Weights of a small transformer language model.
Size: 11 layers, width 896, 14 heads of 64, vocabulary 8186.
Training: a variant of Muon for these matrices, 1278M tokens, 9751 steps.
MLP neurons of a small language model. Each row is named by its layer, matrix (gate and up: input weights) and neuron, and shows model dimensions 112-239. Each number is 128 + 32 x the weight over its row's rms, rounded and kept within 0 to 255. Numbers have three digits each. A neuron's up and down rows have the sign that makes its largest values positive.
A block is one neuron, or neurons of one layer that tend to fire together. After each block is what it responds to, as a language model described it from the Wikipedia text at the highest values.

L6.gate1828:162142107054107132113124073106152160129188155082115129106145163174078126134123136117136087112188074072131112147145122106124110203129145104122103105134175127143072140133161183098117173190174113140115153129129139141116136138121136106075129163158098084061127107128137141112126095151115134147204123133183102145147183081126106084110115098095102078193128146165104175151168189167152120096087
L6.up1828:139155148146167116100124099159139086120084139163127073145101171098140111115103136085125026143113099119112152140131116106160098086150114102112049164087087120098155143131111095123143138123150097160154130159095117161146189120151126129118158088088080068154140117116142084142088130155146143189141135093086070142204100140111131169160082162127114104134132136111084089059110126113146148129181
Responds to: Age and novelty modifiers

L3.gate991:193139120109167181136108120148143125159169112098125091148135119057149073103110194112089085112125110079128138167095080102123154108146142157085122142121111094109160131072141101152121142151127164119124147126137122142099222099117186159125091097144127132077058098125108116156149131103127120123136121117132093070164158170145115095120097111077154111130108094086128085116140152170167153189129
L3.up991:117161109124169154171155087150180127131189137103134113177099141039107103180137123140121143117108190133145146151144121156095136105101142150094148133123185070192177208164098143191137151113133124114051109110149134170213140077104167095174097101127133165121117147084139122106117169058114124171151109091121120140151116158080110103077084125132146126106086096164130139182170155161142148149130
L3.gate1292:099122123128138180112089131196116091108148110107099150187129154197127127149107143103110147090088089159083114134066174124104086206070109088132146113141168124158137150136165131169120137074130151166105150054123134065135069133063127158124113135132184170156123128093089079157139103163126090133070175105125152142160128167111114145123200144115159139176115089070100132104152153143179120090157
L3.up1292:120125104145105121121134167160151097152099180124142160134105103105102221142054084148134169123116133171110111170178083124142094151134123101116147118139122096169178198112129122162099085154131135125104090085133045130222145156151113098088137074159186050151156121103162106185152114172096126110162075087171131139133100157185127144143067116121119098166126035153117158105153047101115129133110
L3.gate1509:140143111119105090168171103109159175095142096103128131123111136079223082153060141074146116108132109122084180161125160161120136061096189081127175108158131129110138118135120164133084133158098075110145095196046094141099132099226184181120106099138231072155109192115134115095170159110172109090155119152118078095094108115114119141112076111137118130152135133159087128082121140173165171143127
L3.up1509:123089161082133115135130138153168173146168195134190180118161047122187074146138157102121127068114140192208095104131109159112146134136166157194131147141075105109102126147147114135150169138126099145141131109097132128139106106096169126092161094192169177155159117162095154095102169105108100120136124066112092123148145151132156088069139109162121141099118107116181122120117117183099121147116
L3.gate2140:128113124145114201079202146067105100060195107152183140197182100148176115157091164095127147130114183157102130183048145175134154133126140114127149167125136091183115088088118131167171129113129088144106118129150091112132141103115229131107131110106145133188168205109142147125089168166107142135117172090122127099137156149133115119111094159078112123077039123110195091176134152135115102156121
L3.up2140:131136156119096153065141090133095131088199122138112078132090100125160161138183105137126134110090142140109107154114107159133129183165131156126103165155119102091149099067113153170089146128099084111180103137098085073167127124066119143136072120134115152148162093080123096177167114113144133075157129144068124074107106137072163120092101122135118140132110107078126070157117135135164149135062
Responds to: Word fragment after initial letter

L2.gate49:151123116145137130130142175202105080132124088085114177127052154121135144147126119150162173178097125085132062059138087117220169103140166150144132068083097101123179127116128087159137146132127117121111089086155111163074126156153097157183162123163104169103135112095091098109126140149131182103188108124103205094096115104137096149147135189111156115138179115087141139162136129177153102169102
L2.up49:125061181135119124140133150160181120126118106127050160152122102102200094123182171137096173193105124154144117109139132082165142103145138170087131169090118115106156125122149131153165068163097139096121113099099131163114114183160087182113122132049155102069108132103117133117165161174148134106139137121146166118131092087194124089153104096140116125072119127167116137109096121153104108113163
L2.gate61:138094182161153152117121162145124118126214096070117157117076135103150151159156110174096148205082104157048059116120083056128102152120204100069063092133119167125141125157090119145131150153139147089097163116135139137089127163073124160107068085097130144113153119106148081130089173117120111175119124109126127107093139097165144155099141102081120127105123138074043186083153123108148109133185
L2.up61:091151163166150106138138182150142139125155099113091147159068112138153175138161072137084119157084111144042119139131086069155102133122123098098071096174137141128149132156106163096133134126143158086113126121088108138146128188075115148115118106121154146163159144126178113074123155112115149153149104110088117134134118118141186217125196163110100138138163102103129223125160109123115142107158
L2.gate64:130151143160151151104099154113136122104078106116128169125160160165095082155140169114130128103124161136201110138116121110160116104130118123087118122135157143118155176122142154159137152181114135154156123124141100180086111143168154140119099141126173121131145140069143169195112178103084132127050119111099144070107079211135155056126134153134102087146138121137155116145186139104085165117144
L2.up64:141157163130113255134134170108086087083111142119119160145166102132147113163172138090116165099058125138057154113123123109112140139089176135127120049093164109096152133132174169161129152146170100193192122075132108182089129137133138126091140145026135080142118164095170188174157098149077050135144111131112123144138116098237084113140141148142133130129150117138102125112124087175079156110155
L2.gate295:203162065157157135124110095163119139077159127098165117131138122128140118179143097097126195142077150186132163121129182165119175158142089125139129170137132103125112123128102113071138118163105184066160144155147129117072110177115157124092068114161118115114164066094137127091204164072127142115114113138121108128121090106148127193058139059134130107059105155097153142101174121179137135174132
L2.up295:139125146107123143117131129110119192095086152086134101131181094152151114173145145098177114148074122165121154198162146168106119176131116059118137212111161149132141124084098067086094158117143201066146161127137082142074089189123120115086097130161072141128129103100177163105147150115176093135178092164095120140170125157070101143073123063154145157094092128125072142108133155136083183144155
L2.gate347:144145134150136146149108164119077131075106131097105161140151118071090184147158132105090102156096188122161110061061098075197120127051094187062130124098127119131074174115138118122105147148080172154092109094105100116146118112165144109189096111111128106124108198127184151186114124142133126198108119107124116104177104076128069144171128125137157145144127183174067153104155096122115139048150
L2.up347:101146145058106114161107152117164125103092125113108152130156130165086140059129167160139072132032174136049149095146042112165126132109089158137138100114140117130130143145133117090093170156058141162092096103051123107133129163165204104157110072130132135134069212122145128171155142130128077187142139177123098098146146126113119155149107113168133124130130107138089088089165086165098130073131
L2.gate420:126040159068156157083129142104172107115093159072135172077144067112148161116118161086158093094154113199135108164089109118149122105144120153130099119137107103100143118130129183110107083116088111102120104097165086203075117096127162143171165133155092157105125108096170135177102085098099085161109060144157113057183160105173118150153119207157089130157131117159150151134147112082070147078108
L2.up420:161125164101121134057121143104181119107074142067132148120179048112097114105106149112125111102130151179109121163127135116166126129114164139145129125142096153079141098162166114140118088120116092149097120034167041211074112135103138105154174124148151164107100094087100102186110114095090120154143082168174089102184188088170118165112112227136116103142162145174161114144108072089083123077095
L2.gate455:145131186129117121166104096137127107170121155107156178107125145098053140066122120109137155131125184145074126181132134150165097117131115129101100120112127121096168114186129202141168094157140172142121062149153110203072102106137126095172105110092098092137132135108173150117160126109081119064150116104127193121160152152116103099209120173165118099096111147127086064066126122179156120109112
L2.up455:100127146145122122137113133119137123127102152084161173103128112046104134186171133144056098115077150138115175171120102137108158062057148103124166110096112152121158134178087100108135164172124163113132082152121134187105171135118165117192103168074128086121163125103176123087169136107095134097181129111124211122117137101121136134181135161167147128101073100103136099065114105162138073158154
L2.gate692:069104144083138132160144142123148130135112146141162167129113112050094119104126126102125169123115164142115100131120139146107209168136164153129142136090144147125104135082104103102101179096198176192131151113078063102157112155076145138122134061147077137111154146150126097139124117125131134135133113126108133109172108123114119191148103116148101138156101130113085171081159177113148111118104
L2.up692:119134180102128100128143173124146135124109156112142097129121146066064158093146125108116153112086139163061058112131141153120171130155162138178125198122172123140167128119079078107132197134166187194145158138090118123182110112090156153102109092136086167133127100127097096107124104165156121123113115134033145134128109154096104191155126145189083155168138132150072156131100160117124145170134
L2.gate810:149161089096149047059112109051089134103094134102152224126090117123067111144184132090118180169162092112175132142156106125164155090116108131133141123123173142162048137099084144086106121132100129142111134080057056208103095171172127114104110159127112097165125161084114108153166146123160088116107124083112151118126091082105110145055134137074114093147139138109119169126124114153117059130108
L2.up810:090135108106120128067173053094113126099105169094135228078107088154089059096159113109116124091136125070178099132134138102138126144098153139135138145088135144122150107157127182120074065165155150172034105113131093121149144125138139173099080152098075110127110092117106082116161118208145071054092136104089138146158115106054136174141157108074077080123118130132132098139120094166229127143065
L2.gate865:146087110135170112137168093124122118163130126100146075095115116111187133142127154106158121121103114157122171097099174061153140118104135108080130189135137128112146092108101089122132098164094170132115109094090144140063052152132139101197150104162134133124138147147164170106160194116048152140097148160109081141146119101157173067111112118131127141145175064115127133130132123085098062127130
L2.up865:197090112180150138109120095122157202124135136177104142114138117117179127152158191125069161120175141106146149131160124155133123021141198127132126132087096148103159165088153156086129078129139123162166114146110078116080108077119132119095149134115180078150129117161191177096167160125106128140096127131092161124169124115139159121121139133143136106125149094101102127116146145128093152106169
L2.gate930:143090137105129193173121126108144143127162127063092094134128134105036095126117094154097122186118120119092156161134149137148202148164123103133084123151097123198105195138176125134122100134107155136152106136091132206157126179148129138124106134079145067198074148091110102132082165101108160113117164066126175130132170114077131123119114167149137093059160104183131146090136090145112114198158
L2.up930:112144166152121202111162117094116120156117119071137141132119148085131103095082136180132168135139162143120233124141132146153103145177095121131075086149105123118146141114157149126156098113129133131078147165146116134106110179174119137158068121176120084116123147145138115126120100187131154132189113084109158176109209097109097100083094108133101081158127095145137164126084105125149113117122
L2.gate1158:163122110101155169079120135157169122105130112186138170151151113128094118114159089111127103115200199121079129149112120132110104114137122135101151157196105118141134110113166137135108158137101140093112145053113134187102138115039091167152153126133124164157110058105196132145146161121132134105137172124082086132131165112158176133162088193134148130140103102148119180113204157114110115200152
L2.up1158:121121132123080135079138101179144140120152137135106122107108113117140183083150126149090175103193175122120075117114147167071103122136124100149093119140117167149152154103151179118086100115111091115139127194138061142149193142131127113116177130143156082131142137121173156122117161150178092166118147121101089108170158092125102150124115118146128078165147061105194153162121118146115096171059
L2.gate1927:126055139157089111199110097154102225113146167062142126115128134141063175032148074089129190114161147083195129079060104124100139130129120109092072166091124154113122121127113162169141037133068139138135227093142165096109089067111125108125128135157115123113128075210104131125132175094155173129076106075107210124132180101181114135084102179129156109096098105090157079117134182082090128138168
L2.up1927:102149156153120102125159136144079171108142122137190101141098051166153118116171159136151119097132122135061106124086133085134116129109092154125148133159121112121094145090107096100169129093148133109097186156152145176145112124122160147093146155172152117112116124081158142112114101193106174091135094119122093141072161163148097128081120121211149159132137083137114151125127137124117158098116
L2.gate2084:122106120185078133137120100122190102135145109156103152099156134154081102146130127132171082084146141063063128106099169089158147192158093146129125139128073137131118136185171107102127151110111076095104098118131146151080095096120155154160141114157176140140084151185139094108156177090149121111112112131086135140129143141137148144091128150108123168139149154076085127127150133136052076126143
L2.up2084:134136135144116131133089104141141162111135110122161176135145116151157113146098109101190069131145205101131119086126153184144056160144127149133148137176144156137150183174146167129146083190093132127082122160144132085145108102125167125142176135120164137173170120146167089156122164140173105134136087104100145117103153096122092197081167141122178126158107126108094163128109122075160183140120
L2.gate2228:119171069132136070169135227167069109099112155140134133112094124126111131110109132109158140113093119091130126137141117102099150129150133142090138128106100143122104126134142181155153158153122105099159138105140157151132091132158137135152049157116134167132167161066152102123155181077133112153122180193098151143101088173165095157120195161192152136157122188141123174084142130137127119093102
L2.up2228:150129099153060186132162126150094110144152156159167088165097140165060060129133142166092177138091109109083097092120104112119134113158158126098110195106136131097160094115150147141109129150131142093087084097168090146101132121168095141084095150105120137146132179094156073149126122081144136141164096074150123047108137103200106091132103117183197205143103128121106175068041134114116175173152
L2.gate2302:113057115129122101159196128150130087101148153145150130155132125149148124148171129164128116143164144136109120152113135116108115130096131176129148118098137081193096128173135127131143133085106119095118160132111123175143114150123114100132169123118141131153109146114163127135083133145134124117115075097168146127183209152139140107069065091135147165139127156099109188163122173109104108112129
L2.up2302:074154142109098136125124075090136053134112153147168161141123197121155135133127103135140191085091155121093183124184127145100127151183085096121111108147131158117111154160159132174118146124178143096079160098146130139125174113105139126164086166141090181148131142162077103087162150146134092131147178098140137124115161086159223166097083107149122073112130102113098150121138166096131135081131
Responds to: Equals signs

L2.gate308:174063129166112141094143137131105189095140098136142146153130188067131122085135086105120086111118097121178157135107164136129157170131065109110179138106095105086164136102172152144086130141119110202157145102134126133091158096150144127128091122183149165173181176115103145117117096081165095114109137123112200083085111115146141182196154133149208070132139070159159075106121092152137139092145
L2.up308:120085174160153127093065152117125154138096141136134076147151153130093119127116095130133158115139130095176169072084110154128093088124068124121155065077129168174146172125154170113107131152187090178159116129112132169093185104090155109079104151137121147035139146151068084133102076091142138171130157128187160141094128128147158153143082144175156108101153095204135084141173131142096236117165
L2.gate426:128116166101164105072152141106101093150130100114163134121166119133172184154132115145081115085103152169140113129179094175125209153110113090093093137129157086135102161099152129078116169125082107117125121107162143119120145182075124158147163140124132124108180171104063139188110106084103211203196097109218156056146092127160131169104147068151104147095121166140150162085149136072106124136118
L2.up426:156129121137142143085153125102137105131149105117167124168107121137177149125102105112075176121069108174160176115194093094161180150158113144124102138144162155095110181077160106087146214159070146132127183128193145140170166149057161184151141126139119141117175169164115154182124147092099123171166136100181107086158160142120148188118163093128167133114109170124132156097178121111104161141150
L2.gate531:156164134120111154100148069086095082113085110115105138088182142101144153115078161100130148189102081115104132120137127184240147100171083199092235138109107090163162124121102124211159126131127142155120175122120125104151141089078077148098099193123027117176113083142128144153089086105107161140146169065092113145158125165146143197184094174085123079122089115104196115138098178123114134114188
L2.up531:155147165136171136144087071127146136132109126105096159144115139117103128110086137127145140178171163074133117139137143172176149130103130166150165140141188112091182157104125140187155090113191097120082161112094101105089141120058140149164054162088087170165106141131110137150089063137101137159158195124134098119136076121122109181191142126111113145171129122148157089106146172152156192138183
L2.gate639:076137136148083167098080180167165114111173097150149104189111140141141083080147127162129139121151152109173087185131158124160177131093128067139145150058088136094106145092121171111061151146140149161111136076127178121148113140006099116132173093083123115111102072072082093084143144103151158110133121078094109093109141081114124082079052161075056124141150112129127181145169102116146144169155
L2.up639:151158063102078074076117098119120161129177133130160115155154133148109115121126144165111088167134099117154159160124124113097087184175144158126124096087090147122139098128100176109119072176104154106134068062117150061167059142103166223199140085124157121118127079136069155181087136134140106166107174101133105095199117146098144109154112091108187103160140171151176124159136177085135103067053
L2.gate671:093134117154122104110092104103108091118090118116160126092131135172109165108104130058094157188070129148137164077132152177056131124113136058096144144133050127157132131114156092134152137152172131113133150136166137128101143129085196131174160140145132130178158090126130136133142194143156132145148125131093155084196125137081142101102056129177121107096116089177081137162082140153123159130137
L2.up671:171117132162169122086137109146130142085125199138100128076095152118152143085120142128166131123162162138089124108101175116131057120136104101097053093179167118117119073153115163110174113103164070140153100154167089180139159129103127078170079128137087112189114145194103117145137134118095176103108116168146106155128160179196142106121106142114118070154138143141114115118081096132125154098073
L2.gate748:142100092130171133183132101184114173164116155156145126101105151110142179172074132131118150120186125086157184133130127156106177152147112078075116108186137082145136060130140121114133053095169164085131106090110124141105098135132134145128094150171157158110198137109126145088100168110150195193141134114163093170116120154146169108132111116152108108120117094064134105162157145106097165138157
L2.up748:175172113150225132121128094152133107074120161136121105139096142107097106137105093079187180086097125136129209107134160162122163143142078104094125117112133134127115113108150134173134121188115196180114082122134091071121117181123114059124120100135101114124128154145182091089164150120100134171082184103118162138125158118146069133128133146177152168093087082151091114174130180129093182127091
L2.gate857:118137115136109188098131156120155134134097088176171150142089169166126137162085150054090116114072090076175155068120091087157130121166113109133171119163127136113160124137118153109108126114142145133187129092102076165164154178094146123088117128091161141149102108130158115142106127210116137093091127107076126119136110154111107129161092177125155093144096139123128145120128162099157116072135
L2.up857:165105101114103136134168102113149174131123096162158149161106158126124121113103136070109076132081149099136103094115046147140124094104129091171177066173128154146200053121111154117125134138106138164219109083116101177186098118150154087085113129128128138116123126155139132116116106145081113108065109109115109072109097138127123128142069152129150118128095144161152160152158135081162118106126
L2.gate959:140102092145175134127085149142190118051147153156108133071081136124136174123146145146139088109193122085102073124169088113175164166121102114151185134127113087146161128121116140160143107114116094200153088116138178192120113111140126149140133160116097121211183114112123141085090106204168110124103165159114139097153042040124146140147145141198109105076111167142122143114143089134082136095139
L2.up959:076122107153034141133139158147196120112110151097124155173092151118114093058159132104121156091135106137130127141106161085122102094066108096127128101122164138181105123130098165113177095124151073075113140110144126122076114148138178136122171156151094068192144137187117129112092105153148166181094112212156125110154115157102124078105179221175114113142102168103096180120140090148141145162096
L2.gate1203:088102144153192102133111132089163071151123146115055177125129134093104101087165162122137102120180141114139103129006118179144117200102136153107140086139086151158092155179152131140140121083146100214158184183127168123206071119067080137134126125098140157144130152182066109099110118125120148142125205108114136088142082150110141153107113172110127109097058211082046108127153164156143112076111
L2.up1203:083111143128167129083153125114134107101152140091092119151097161072076097065129113148109132168183080101146128122099082136171137133105155138124161117088095080142079124170160213083140168102120157137199138194168110074133094128073115091092126187146100111094175158172130137139153133120131184111126211104128086109158066129095148113153126166087117114162123142068067087110153131108206123115132
L2.gate1237:164122148085080146122040104108126128125092150143117122119066148118154081162095140104108129132069086118169112113112073113107166153105168153120065149103092141082158195065054111077114166075094111164106137117169158130137141106050105121138066097095086159127129146131164113088136111100120184186107101145168173069116065119094159137097112145135179119103117118135155136161128079126078105126123
L2.up1237:157120136078116127156125147148114149155170158127141154059199147086176137049115135134190147119157099126121118189144095086126148115139143208166064133181116139163120146141103129079033189177161064145115180127145167087123075187129134102174064116084135123130105061109175171121098092080114181119116077150133123082144129116102185133145143084144131073148112103176149158159072128171108108184133
L2.gate1254:180130115149159180073159154125089143122184110125125156168150150167155114144118137074180117111126101127132144117094080144179128134092135115088108119115098104093158104143151114141105136109132108151203171102109103090137152116108115158158142158175162120181123093136150150103127110184117150095092081117182102127114142110176112153115107168190121072160139144076143088094140112107153121085113
L2.up1254:149089149164175172096115174131161158122224107163151136145138157108123097139162144122169065078104121067108107116150097144121105175114152106119089124108118125077158100132141144142058143149157169163201130123133101103150140128140121102148126125159173121221120142158119129117116106133102129092100110159129097084163140091166103128140131180178130106132160105121164148124163123117155142160112
L2.gate1443:084112142110163121107093088135122136150139122226125132129121185105092114119143102098153134116066144155123155127102097145119160167032105212173119081109121101107113099164131119184149123096083149143167145123140130079158134142133115159115093091173161136092147138107096119124140157144157108119101086116173131169116136138152033116148155135070117186152142122099113126144135132131095061154150
L2.up1443:132086146133164171123110115134077144146175139108094165141142141139139144100088133161114185148101168117121170190129090174145190161102074158101142089121121112125104139124103066126132167111130202131131142108105071148166113103129118128124126143157156154130126075118105119076137147193138142115088040167151150128111164188080092115150092124133154188154115107143081067105163166139096086174097
L2.gate1575:109173155090113141138135130154137153134161134127122194148116051102060090178156139129112144119144133138111094200074087126073180185104138098141123117179055129089120109126156088122175144114173112127135078109107118108087072119100178138158173117156142186140149160145090152143145151122115110058116154139199149103144129085080133135110187116151112170119116098111121119132107089181132119112176
L2.up1575:149126141061101196143111121097121127152140123129127172157131074112111147196133136099140172071129150129164100201137096104139136132127136113151105101163080158074099122160117123141166119072163104180127102106061087109083111150088162117205166088133098143131153167154071105115123179149127152086143123158169112098034121104129149087122149116145143117138082117143096131104140143166166096116153
L2.gate1738:136108081093114126140139064117197142127141118138145142144106133093118110133117129076107078102130135077112156131128104115073120108120110147129082124165159099090104063103115161105116092129146062088126142123085170109120141088084132110130122131166132146151132156140133150178156203153124122102097140104131130114122129118110110107103170124193082117144140162178157119120148136104155176165095
L2.up1738:118108107139161116106136118139140051099160138115182128185152131142084146168067154103131040139151144125149117096099104124160174134097107112134086133132133157070125133137120090043131094126213118162100129185170118175177159121101135113197149101144097138044134129125078158130154212129107090133111179134152091140106080101102133111144106139132105119097125121171115090129105135124150180193103
L2.gate1904:118077140128075167176126129139116071106137132137125164125195125155160106158149089103075101109161125103108090096086140112153104131124210156133152191133077138072150120149107109125095126131145147107177163107124118131157150129091142141141113063068125166119123061107150159098142146190134123131132154155179148131171065127166094161185116163113155157083091108125144075149066140103158132136109
L2.up1904:157138150094139137117159092176112147094120114135109164063134118122116122135097124139126116154129061163119100115096097220112092129165106142151152103138089157088219121190157090120108119161120190167122140082090096153222112068094089100138106182155225133170104114138116134101089193134097112118180122126065133100169087183116162140124168122100126109119155164122128096132090124147186143116115
L2.gate2330:064100154107202097175135119192163160171127129149129132164127116096163177171127128151162138174146140102171092148088129138119069135121131132174156136106143086092176175168208132122055158084168134108137120150169094136157156136146120133079176169181083207161115137109118077149118134188146134166133142128084066066226127146132149156167119168106158050169115107122134123056124103138123119122130
L2.up2330:088092167078220088175107132180119137148123158150140122112164172145115107150113069054132105156154078184225114128081157115130096161045107124134144128147112174143111141155169160106152147081103131084074093099101124098130133110063156145061150204174112098136157087142120095089105203130076151085089141133076056177176104113178134137137169137111076150146184108145130148104164081114147131083095
Responds to: Age and recency adjectives